Part of a small language model's weights: MLP 768 SwiGLU, 214M tokens.
MLP neurons of a small language model. Each row is named by its layer, matrix (gate and up: input weights) and neuron, and shows model dimensions 160-255. Each number is 500 + 25 x the weight over its row's rms, rounded and kept within 0 to 999. Numbers have three digits each. A neuron's up and down rows have the sign that makes its largest values positive.
A block is one neuron, or neurons of one layer that tend to fire together. After each block is what it responds to, as a language model described it from the Wikipedia text at the highest values.

L8.gate622:526539473488487513491525479457526526496503471546481488509502497511525464510471529486490480496443502489520506505462509478484543511498479447540499509511559517470516499483511518521454528457488551461487531508487467504515503493496531475535487471496490512482559533529543496534486459498485497487
L8.up622:477493473491452519485509509475496469505511478486508479486549481544491482525518467470507510497489521477485424535475493529493470506502490484475495487505485450474468470505500513472467525502501512493494516466492467487499490479480528553518517521512550507518548518486516513499548478448494488507
Responds to: Predictable next-token fragments. Tokens whose continuation is nearly forced: "order" after "in" (in order to), "able" before "to", "due" (due to), "U" before ".S.", and lone "0" cells in sports or stats tables.

L8.gate30:471541473540516475448481484495493488478467491524519512505525517501526505520533529552469493503527503501482533463527466484527510513549483528497535567454484449511516512454519528497542443483511520549505536489485449518492509512499508539507490534507508502487504509485516496512522502452519514475
L8.up30:506522494468496509513487459510565550539519468479504504499451446482494454512478495469477490524535503495484473503485503525500502498498470487462497498510498545482479442479511531521472509469477505500522455483530541499488496499511504460484505473503485488504521533489522525489480518497518503499
Responds to: Mid-unit predictable continuations. Tokens inside fixed words or phrases whose next piece is near-certain, such as the period in U.S., "let" in newsletter, part in "as part of", and line breaks in dashed lists.

L7.gate174:498541540538542511520508490528545526507517491493474520486510503492463518493557495450495523533474449489501528497476470498490492490468499481493521519509516522499526503510481480500486469514474514474508501448480458499536540449470462530496514497506539500470498466490473534515475520523508499482
L7.up174:488518507493539497507476505491552526539519483506484475501486533506476488488468505473526511505495479480496517528524516535512509465492489523538524528487514497482520481497520501532480505534510444473468510518526493545478502501490493477463475501517521457507485435491486498486502548477498493493
L7.gate186:494443462515469563484526456512500521476516489503505460479494513517518540516499508475448476464492533540457495523485478562544475456483460536505500487474459496478550494524482512512512466479503491518495487480475517515508456520480515533500531509506495470547536505502471509485502535517506488494
L7.up186:543417489509508508532514510504454517488497480510483460507541544505487492442525520486511486519502524497486470505509508529515475520444513461498515479527503487452531491524452498502497477481496464527515461505520485516496513537532520504447466497474502491541543520474467486512471526558511468541
L7.gate469:520472508590477498489498491470527489505507483474514524498518499547466526489493450542458510482489512508487484485481545524481498528457506535477494531511512504508462473494484493471459467466515487495512531511509525521513541486508474463519511506523543491504523491523468538501488501511481471485
L7.up469:502451542527509465436503509491477459530483488478505514467530491509424542464481496518453490515500510527476518509533518522528506488487475506494574522497464486534507485494478511536527467481521526502482514517466503487524505472498491526472480549522525503516492455562476460493460494486506521495
L7.gate526:503508491541465460473490511525494534532512505562525491462486485527466496517494492529514490496441504462501480484488503491513486496527468489490516518511495523477530477489477425500544467502507505513475528473483504527448554528493454519479534523509520496515495527540498475489456518542481490521
L7.up526:502519525549483496484489511537491524524467432499516523471492446544490463469542521509536519516499470511509491492487510504534484514515517513521536537536519454470507483497494506504525477469455508468487519456509523516458551550519496491490505583526514476495446533534514486482473495497456464489
Responds to: Abbreviation periods before numbers. Periods that end short abbreviations, mostly before a number or date, as in c. 1947, vol. 19, No. 10, e.g., Sept. 3; weaker on other mid-word pieces.

L7.gate46:507510466485479546490484470479532517449484511571501485498483507474517524498498491471517511479477517502486503474518468508507508500525496515504472459520481519460496470514478494533503488467459548468503512543522501515486435496496490495522459480545501471472543490477476552499477500522510474493
L7.up46:501496485522486462528450504469536495468494487495475484490501482510525510524487519494500488493537514512467495540487490513491513530498501451512496512523516504466545462510475518493523494466485553500506501567453488488499495464535487506514466480521478459523443528485492472475492475538539481509
L7.gate321:494491473552547508500540511505517486460504483487492505517505501498516472528526458468449520440517530518463528518501453523492517516515463530522529483529514517465523451462488484499484463500506498530509502473514477480530500534498495482489456484503468480503515530490518517528479527443514512486
L7.up321:496517531517506483473535493448504514512500497526460504484477572464501506484485460475510508461491510512473484500512480523510466471501487475511519539496506521512481500474509489511501514522491493522528460494499552474480486516478499522515538474528527489503456543478548471499522528512478481510
L7.gate371:524555482523495502492466513508507455518509477482514467507483471511530485484505489494481533541474491502478474502500519498494528494504510449483473513510451489521512512505466493461479452497482469476490499520518488468520535463477517508498490480508542511519482553519499454478492492494508528505
L7.up371:485500485510476506465513493504508482496460507508499493520487481487543519516537540512473527442483502487502420536484489497534498494509469501502488464516550480503529479486465514461510511472494495470491504521516470431437523479530493477484526508479544480486471503510482536518463497457490480475
L7.gate740:523498486522487498531478463539502453511467526490536526495571528506517481506592481477514517491496509510465483501494496492481490507500507478507481533467515537529512495510507500533457454517482505516509525517491518548529488471543494458525475530526503457515489485460516534497504532513523468537
L7.up740:454543477533485509525502468531522473514468504520511547473529489492537491483527486486469511455517522533538554487542492528514477541500503469469562492519510517516455533476507481462479520516467525495531533502495522488495459478510526490518494489461457467491512530500471537536510501510503486522
Responds to: U.S. abbreviation period. Mainly the period after U in U.S. and similar abbreviations like D.C. and table header Pos.; weaker on scattered word pieces and connectives.

L2.gate252:500520491537524489512456479474484476468453500462510497526482526489467478484521527495529519497485510510476518481501530520519488433433460489502528491546525477482527441488499489489503463549475500534523488486513536463487500497466529486508525505502454471446448477499519511536468470470496491510
L2.up252:538518498498538439514486516508517460493484516492530460483458513481529481512541527491514518503503519505541490519501524512511469429500444520468509508508504461547522438472481503502533485501447512488509477480481505465486497528477492469509522516492498490452476488521525517514489495483539468485
L2.gate301:518491478490564530540524544486510501479481497562504503477497504525508517466511475523507516487442514517477484488505476492554482489494490496486515485513549485477521484492507477515461502520520555505537475468465481482490513529463485487514537520465497492478471498561502506501546513460517519463
L2.up301:478479522488506452491521522540482535525503542539498496469500499481512485493492470471501489455524541453505507522505516493468497489515495504504519489483498507518486512490497521497480469520513512486527512501534491538502521476501503461497549519522530525498521482541549521479532530520485484504
L2.gate319:489514506505533484500507481485556523483517490489511515468482546542542482479486450498475492525446503488538515475511503570468491476491474473507524494478495513512502513495502468562508523473502486476493483456495474520533485546494481477530525497496489476498476486489512536483474502520486524501
L2.up319:524467512494556511510523539520489488466502552485456484452458513507505520480485528509507509513483504497488486515504558489503530528529440530487529491490490517516532527486525520509474474536486474539469480497496486478507509499477509488481530506496503504491499491486455520500493537504454488483
L2.gate642:487503503470509513492500544485544519448496486481494490499464465473468548492458471478514527538513517456496447482524518467465517488485480441497509514486504524536524456499475518468499512482477514486498459500488474518461471506509494524514565475536545469466451473501494499481526540520493499445
L2.up642:466518542527508563473497466471545537477496485455477514544445541459478508529463511482491531552539536480488502455508545508512512482462512526485517528492500480495515502509513495518477531501461525493499507507550490499528482514502470496481496491516516510517476509509490483468499529537494496500
Responds to: Abbreviation "No." period. The period in "No."/"no." before a number (ranking No. 31, NRHP reference No., vol. 19 no. 3), also table pipes and mid-word fragments.

L8.gate232:507494449509468492527517503499546511493508502496498492513511534544481517490534477523481510523519546507507464523520506507496538494508487563477515500484484486491511530504525479479455482531471503470532537484490527523499565483494500482552536505514504572535480523461478497474529532469484459531
L8.up232:458502508434485456475480497434459485491518515486500511515524530474513485530481494537495522520491507485494478519491526564522520478502484530493509517490494553575461486459488514519512500524459493483498470522477525558505503486451525514507501476498505523538502474484498504488530515485493509534
Responds to: Transitive main verbs. Main transitive verbs or their inflection pieces that take a following object or complement, especially made/making, plus called, sent, cut, scored, -ed/-ing endings.

L8.gate161:525522492502492480456458513510483540512539516521510483480495502513496457561477489507503474492481493535540460506542506531526441443477477503478539484472490488466516509529508493506468510516510476499478500475505490501494528500494467523516563501510461496517538534477477489501512515525493502517
L8.up161:472520478483473482454511480516515514513562513488533495511488496479502480508538531501542513449500507480482515478480517500468515530492508530529502465475481489479496503485481519508513462520475494519531460524503445447526467489517488481500531500501493489508506501507513481487507520492526533528
Responds to: Incomplete word fragments. Word pieces that begin or continue a longer word still to be completed, such as the prefixes un (unable, unsuitable), de and en, mid-word parts (pro-per-ties, silho-u-ette), and digits inside years.

L7.gate0:493488455487474538500510544537487491485489470538514512522509502468519521469494501490494484493464501507545505519492546536524529492474456467551511511489499509478510496489470514509531528530494478502490475501506430526479493452519500515502529473504511507460509529508510516478533514539527489531
L7.up0:518535492476453466506517473494513554529501538504501499475528502489474506525534512535478500486504527486485493501539492465504458481483534512493522543449479520503524506561523503544495481505478520507515511470471526471498471522523463473561475489550511504508495526475466511476518462490474532530
L7.gate144:501468499463523492478521513523505514504494503503511519460499495531494527449528479478527513527518490529487547498503479478508525536481503475493526518488467509517522541523535498501534505524538472482475547509482488482523521498474479507499462512528510503483466476507508535547523500519515528524
L7.up144:455516500483466485468478515498472470482492446448544496549524477500500487531529467458511514506523487462490518485520502498513537506481497521433464499498483518512547475487523525521495462521527487457506511483487492543437490486498476479536475473512497498519503496537536505540466509534530520474
L7.gate542:487485466549512535484490499520478499488509503508507475496537515487489489531478518468545444544536485507535514482471481546535516485423483528463462534493510481488486483523489529538470525500552496507489483449523530512465477519505504455483493494474519484525486499487508526483513447482488496509
L7.up542:527471476478484510496473485486508480505490493529538462495492509543535499514505520480444503481506500458535466531541485514543551515534500500485461555500517509541509517504486464491458492494485490496514462515491513522482493471499542508502527485479541454525512466469472466511489510511519472516
L7.gate576:536469494524457483498475486503477471513484488491517495525534464489495461532534496524539492483466546495511500509528506476503525527510483500486498545502486477476524479521454560542481497451465456527521480510456537524491492499499512510489494517487469520501532507458497499495473488509492478495
L7.up576:509573518493473513484555513459489491527491477490558487507531522499543473520503473422534500504519510508504509482480530466548503486469496469521457522513526484508515467533485492524502528527460496514498487489513508523488472487520499525513484490463542471466511508498503502473545482482523501480
Responds to: Table cell digits. Single digits in table cells, mostly 0 in medal and stats tables, and digits inside numbers like 12,106 or 11.19; other hits are scattered.

L7.gate68:509522499504496508515488483480495539481539508479479515541463529522531462517502483512448492518468480518531512518481493534491498516475522507465543506532538526526530468511474460570509525492473509505514485503520491456473495491506488490520463521476504524472450528511516513544544498483516498495
L7.up68:487535471504495465550506507496479509470547516486465514527469504548557470493494464503502510534488503493490502504502439504517451538518484514484531516487520541508488474518469487527490512525504532518495472460460488461507483476485508473497544507491464480532495545500493481513513531496509484494
L7.gate248:497515484473508536567456456477496513503550488461475502531514517491513486502504549520500485498442469521519486536518460525523561507498491510498535501498506535492500544492530464538557466430506479510480532518497458464495466500502520505460468509516521485512529528508531528475473490505480503529
L7.up248:485508447533482490460503499494527464522477532474523471458507491452539488525452508486476503489472490466519499527470486473512527471515463504535494459539496548524506485487529498505511501520519521524504505533503510497448508486454483480520466500491483511526468522459516519506516514486526522510
L7.gate324:485520514513475516555512492498529534480521498518502460459517497537535486536516533500498552478508457483536529558524457511503491473489531480462484494531487522489529455525516493498504508488517485466491502503490477478503543452498479508469516438523476541494497463495454471485455532500466468506
L7.up324:536499512531515491559512509449536509485510517496511442544495535505524483501479521509520478536466503502488484485526452486521513528545525516491470522490521487502519512536483507520486499479455539477515478490505481497484491528517531499535519534472484470521520506501475496492543487498519520501
L7.gate430:498508472492479478515509465497457505486511520506497500490487487501505507522534516524443529493526467491512512495516509481456481494513483501520455506446498495462548489517518502526478484511522463505511499476497511518513558564528506518512513469502470505510488572540477525492509505542523452467
L7.up430:511490524495498487487496505528532535457494552529555480512548537520486519508500530529485496519540525502494499495505505543498475548469497483515528504517497542493489464562566500516452497511517487539468495511487485481508504485497490518442498489549459478506464469529478539518489479482500501480
Responds to: Word-initial prefix pieces. Opening fragments of words split into pieces, mainly prefixes like un-, dis-, re- (unconscious, unrest, dissented), also hyphens in compounds (self-titled, high-profile).

L2.gate138:534508501498471435541500521540521488490509492480477531500466515542484458498505537501503515495521543472540502493468491547475463494484510502533474474514438537545516498545456478512511504460483465557516503567521496467482532498515523484519490486455503500469489472495525502460455531529454562547
L2.up138:541473514516487501502513534533478505503480490491514506561463527533541505525489497529545500510480531494475509535481488503445473491481510488461508463477502564476495505544487449490491554508512520531490479523495496486486485480460526523526464460478520504450473509541498490502465512493518493498
L2.gate580:483495458520490480488463480437500490443535528447476472484527491519494490566519559508502507498469532485483480483527496488473446497504504506482469519484588567477507513512484518524480519512525494482484521486467478490497537506508499483548513533497463529446511486474522514509479514487542498479
L2.up580:504501493493461483506500488470468491459547544480461492472532533463505478524533528538505491477503544529471492469492464525475505482502531486486492463482531532487560534479528487496482509526515488494464502498494460496516541535512509506500520485477520532471580515497529481545500463468495474493
L2.gate615:500538488422513526470510484493476478493551525521489503554486488490532504483509500524501502531472496476514470499438512481472467512518518573490481474479470509514453518490460500500511511494508468495526496509494480470530519510484472494498504502512491471518504523456555532503504461519562523511
L2.up615:498485481477511536485489519519475527492482508490430476459488466520556504468470530518541466558494507534472495492473502476481479531488487509490469441478443526548469499517491522477514519503516458521546497542505498478530484505499474517515494527486486493512543513481486481488500490533497504486
L2.gate616:537494536480510491481535511477465490557530530507500464505487506506489492486515508531477450517468512494452500510509444459528550520492484478522505481486491510510510527471474489525472509515495519527514478553467507476527470503475531494498512484485524525561488502555449460509505518521521521495
L2.up616:546479525500500526494534475475462473487513567483464503502489483522541494529501492509487490482500562490515517484500478473503520475542446548467518501515463538490465466487495487489495452492509485549509496538531496488481494502494507504492497493462539461547515533550508461513494507514468529525
Responds to: Negating prefix "un". The word-initial prefix un- beginning an adjective or participle (unnoticed, unable, unemployed, unmarried), plus weaker hits on mid-word pieces (-al, -ing) and adjectives like main, central, primary.

L2.gate10:455484510526497494476547489547487511474517500445501483458494522542500496494507476477527516503520472525487512519507495480457521520488523513498509507506508455495490505489488512477495510534480511493480514510498510523508455525495509543469454521485533504493521502442483483467484498478439507495
L2.up10:527495516472495507527427509443501468492518477480543464515477488462489482504517545510527517542466560531500497494518467443530456516506514495475518507503503525521512466458522458483524499519554516494485520480511530536506500546536503506497445487500458502511455491501530500508467502525503510510
L2.gate40:498469487542517467519498524508455526457482487500495466519470559503517448506522515511505493450467516478475516531520503491485499519555481521497468483532518469499551502504511458472507453507480526466481526486514452507492451545480533508489462512488484436488528544489457503497512488503500441474
L2.up40:451454481494484484475525504527509533449473531490516517513524522513486452556542522481489488484512473450441553511521501481518540514489483510528504490444475488460510459461519502481506482517528496509489448525482464522455487493501490485508481479480507499456496499488532491507476496487498534471
L2.gate55:514535474504500506495535517484475521465524495463430494489488501489523468522468530473486481509500482485510509520522494492518509492504519501484463472481532491495479467513497489488504530545508472503442507441487486452488443486503511554541489488578464487477492527457542521502519538476492488496
L2.up55:504484495422523530498519492550446514497494454501478513504472494535527489518514496506512504512493509485508495501509467493493512457528428520459507518509473488496494474524469499522483504524484485509470515503457472480472484461517455512471516507520503503507502534442501500472479508475488503555
L2.gate251:513523502527469514510497509512529485506506495492487457503489491520473500505506519478479507502485537505507552480499481466476466496498480483464496489535551454509509495482528478533522480500486463498458500429552500481503477481535475508546542494521505511460510481474535492501520470515517509455
L2.up251:488528479507516493492512469520504494501471496504510521479509521544526455487534509512500508486529511509522507519494492513521511529522457493504569494501524508454478475499473455502515534485504492521445497529493498495494511465546508518555452494468507469484454527472500522490471529489512507521
Responds to: Zero digits in tables. Digit tokens, mostly 0, in wiki tables, scores, coordinates and dates (| 0 |, 44°09′00″N 07°, 2004/05), plus scattered mid-word fragments.

L2.gate21:514536467525501498524493506491474506495486472487520445498522518545483481474488524492503461495468497469535508501510491501485491494464508498511531502548522521510503514497514465497555520519487475531542521491528510474500505478501549520508490543504530488501526516502517581492486499494496499466
L2.up21:479525489469544543519465498478503506491458484518502503505478533499494526516501471507519500521513468497524524482505529496459496474475520521487443522466485500504514554488513471515542498547520501533520513526558522538493522513495471544488528466521529450533543499465494469524553452549518505506
L2.gate39:509509471518497495501477489480510473498492499500482512473520522555493529504505498493494559484517506488524530471507514507491507479510475519498530474513499463555517474514485493526526509503477494501512516469553488468511466495509498566478539476450472459543501474524479501507476458509525505534
L2.up39:521489495499471490482486545522523492473472518498530492516491533530479513435528541517480467508520489471518514471541515554515534551497489470475532544513546473492498484472502499518537525523526508489469498481496515462554432517504489510484494525478494471492513473508489483490529467517488479509
L2.gate43:469547476483475505481479528478497460514482466523489485495484532494498518485505491525474439556517456482484516481478471462537466545505507496509503531522501505496472500470525516514482507518478478506496517467480498472464488547494496506481533516487475488571508485505500515503455494508524483457
L2.up43:477499499499470524491544526516507528507502510452488525502490470533463460471513521466490528438529530487463477463446506493483457524495528537484517508482497531525451518493495461523459518503514519554536525460486466468473469490509503533463511534520479490552513455442489483527488494532501505552
L2.gate587:510459516476498456494453487525480460508502470547541516517459510513505493521537494497520479499474480537495528546490501498483490485500462472505509551501459486502503504509518454478489496478472495518454499506470499511465460528505497510485528537510517496466508501481469504455522489499491503462
L2.up587:524533509544505528494494481461519518553516478499530501503495483535467466527485534543491498469490507529461502507526503513540476479487493577534533499503524506519509475493480507469536471494474535548471484513487487445499540507470480483500521500452513481474510477463483519520469500542492546502
Responds to: Periods after initials. Periods right after a single capital letter in initials and abbreviations, e.g. Charles L. Thomas, D.C., U.S.; weaker on mid-word pieces of names.

L2.gate133:519522526502535454510515473485511494511490488469523526491509497505497553502493475507523510540491499515498513471496484561554478498529462530471506533489479478532495524495513531518520491532525512507496487475521505423464544480466502487520517485487533483560521488542485493504505511511496531540
L2.up133:484531527470495494496530467518437503476478537515517522482490496530493516537494519521521487495458503461484497524497471552504455521502476519481515524469494469509490465533541524505518467482491457524488477545503546483501566514498506512509493514505514529515446484500514505493500481468459460483
L2.gate332:516574470497500506514485517471508484506522486507490525453526499524503485498495521503473485527481518500526553494481519487486501451509503451467470460515495529532493486504520517531521578457482469472521462501526509490503534517475492519516506494501464471469488509530490500548540523505489512477
L2.up332:492537462500510501480501505485511474531536489468515503504484505476490483501489536485466476529423490493496485498520518498509486461479468510477494495511489533540451512481500508535489557480493491465499453507523498506508502485445479523515501512509460495470488469521490481486568505503510502459
L2.gate682:524553522487530491491479479534474492503463553515557498535464517437483487478460524492522496502522476441511531489553504514485498509482494520457530465504514533502499483509503469496495498474552495522493470523526530517501527526510454526516448508516491462480510495523478478487514514478499522468
L2.up682:512557517473516484479473485442509496446494504470495505519496539489475502497439502499511486505519528477528533482488501525471473514507485493484498474494570549509496480508504507526514521494524534482475478498516467427497526503493449487525525503524468514495499496527485496485492516555506512489
L2.gate733:477501468494515558511494478489496465518453486455528486511492508566474517521497486493460482475492505498478469470500500495497515528542463495464506503514496498484510524501466476493502507465541492489509468507467513478532511485533499496521479461480507494511503469496464515496484504487530516506
L2.up733:470501466497522491458482534507517528525473490495508505493467485517487562520504527512524493506505497478502458514493463463552550479511472507464554463492464483533511527533490476511477503527528457502546543439507507508493475458470457512544454541496502499500492484443471481543499440510503495499
Responds to: Mid-word subword fragments. Word pieces inside or ending a longer word, especially -ing, -us-, -ring, -red, as in Ho-us-ing, Row-ing, her-ring, sac-red, with the standalone word ring also frequent.

L7.gate8:488525482517449523482545515472501523475483467487513532503469487518514477479521505470505482547470515481523471516528500480464468467503475504474506535509531497490478486524493515547513570490499519453528497537499482531494499475463525529481470471521487486481524464456520493540488471451523538455
L7.up8:547472490534475455470486505499477480488510501501516517504508519501506529480473548479506462526504530474531474489473480496498521486527504498515519504504487495525474478511525496489515524493484499475512522499471515537475496549521453480525529483516486523496554487527546507467511455535505490485
L7.gate112:477469483491538478504491469477495483477492495512524498532476495534488487518534521515473512532533474454484501507522474499548520479509511463497525495509527475493547511494473491547513548522541481459500476519487501460527546510470517523525520485512428498529490503504547504493508484487493528477
L7.up112:474494470506509506523528484494542501499544478473498507481485465497587503510485490468560457565471509511514481517488478503498491483512498452529499519475541508460503489441499479525514502508483559523531534474536449465509489509510521476514504465479514508476503495487496537482518499504501486534
L7.gate665:543539455486533469498492487547497531469477516508532521499489549479503470479506492490517477503488520515477484520517507540521515520499491544460477514516510526518495494508464507464464463528524515508527541501474476519468541469501466509529527514500513488466508457508490526487490528538548468508
L7.up665:543506461436486536507484471553533520500478474549519539471461487489522452550495493519497513519462502514550518510556480497484521507469465498513472538498486480518489530464492501512550512519511534503551543509465497473474512497484521510500484541497501481458464517550512477500522526505529530545
L7.gate673:468522529496461501509509533498471539459490473525542486501495496501498474543522534503497515550485484480493501519532512530501474507497475506470527518472496491507518499432516489494507494459538447470506502468492478517481505536484522536497511491509467504523524513497471490540524488500485510448
L7.up673:524500457490450511474479510477499516505500519498503480528471500523527484531497515471520528517519478516512443566513515519523493523495529485456505526478474504475518489488492543522514540528504539489499524547500510478510510512487517475496484445491534520498521439541535526478505522486506510504
Responds to: Mid-word letter d. Word-piece tokens inside split words, mostly a lone d after a prefix, as in con-d-emned, reintro-d-uced, Le d-ésir, Orchi-d.

L8.gate459:466563479527555535515458493501485553475514537536505536521487496515504519460506499507516514452480494515497520480475513525533513488492483449475495510533513492527501526515484509513532495506519482493478469512479504530489484501502474505469488533502483469488512458451509537493566482503530473499
L8.up459:468481508483499490491445503500536514477494502486467535508522530512485493484513512477514488535488487483532551511491499524536508480484509482526504501498489533500510492516488502496478440483494467556475555514528452519479491510474512510462544499467461510486516480486494489517493518469498501521
Responds to: Initial-letter abbreviation periods. Periods right after a single letter in initials and abbreviations, such as G.O.D., N.E.R.D., J. M. Dillard, and e.g.; more weakly, decimal points and ellipsis dots.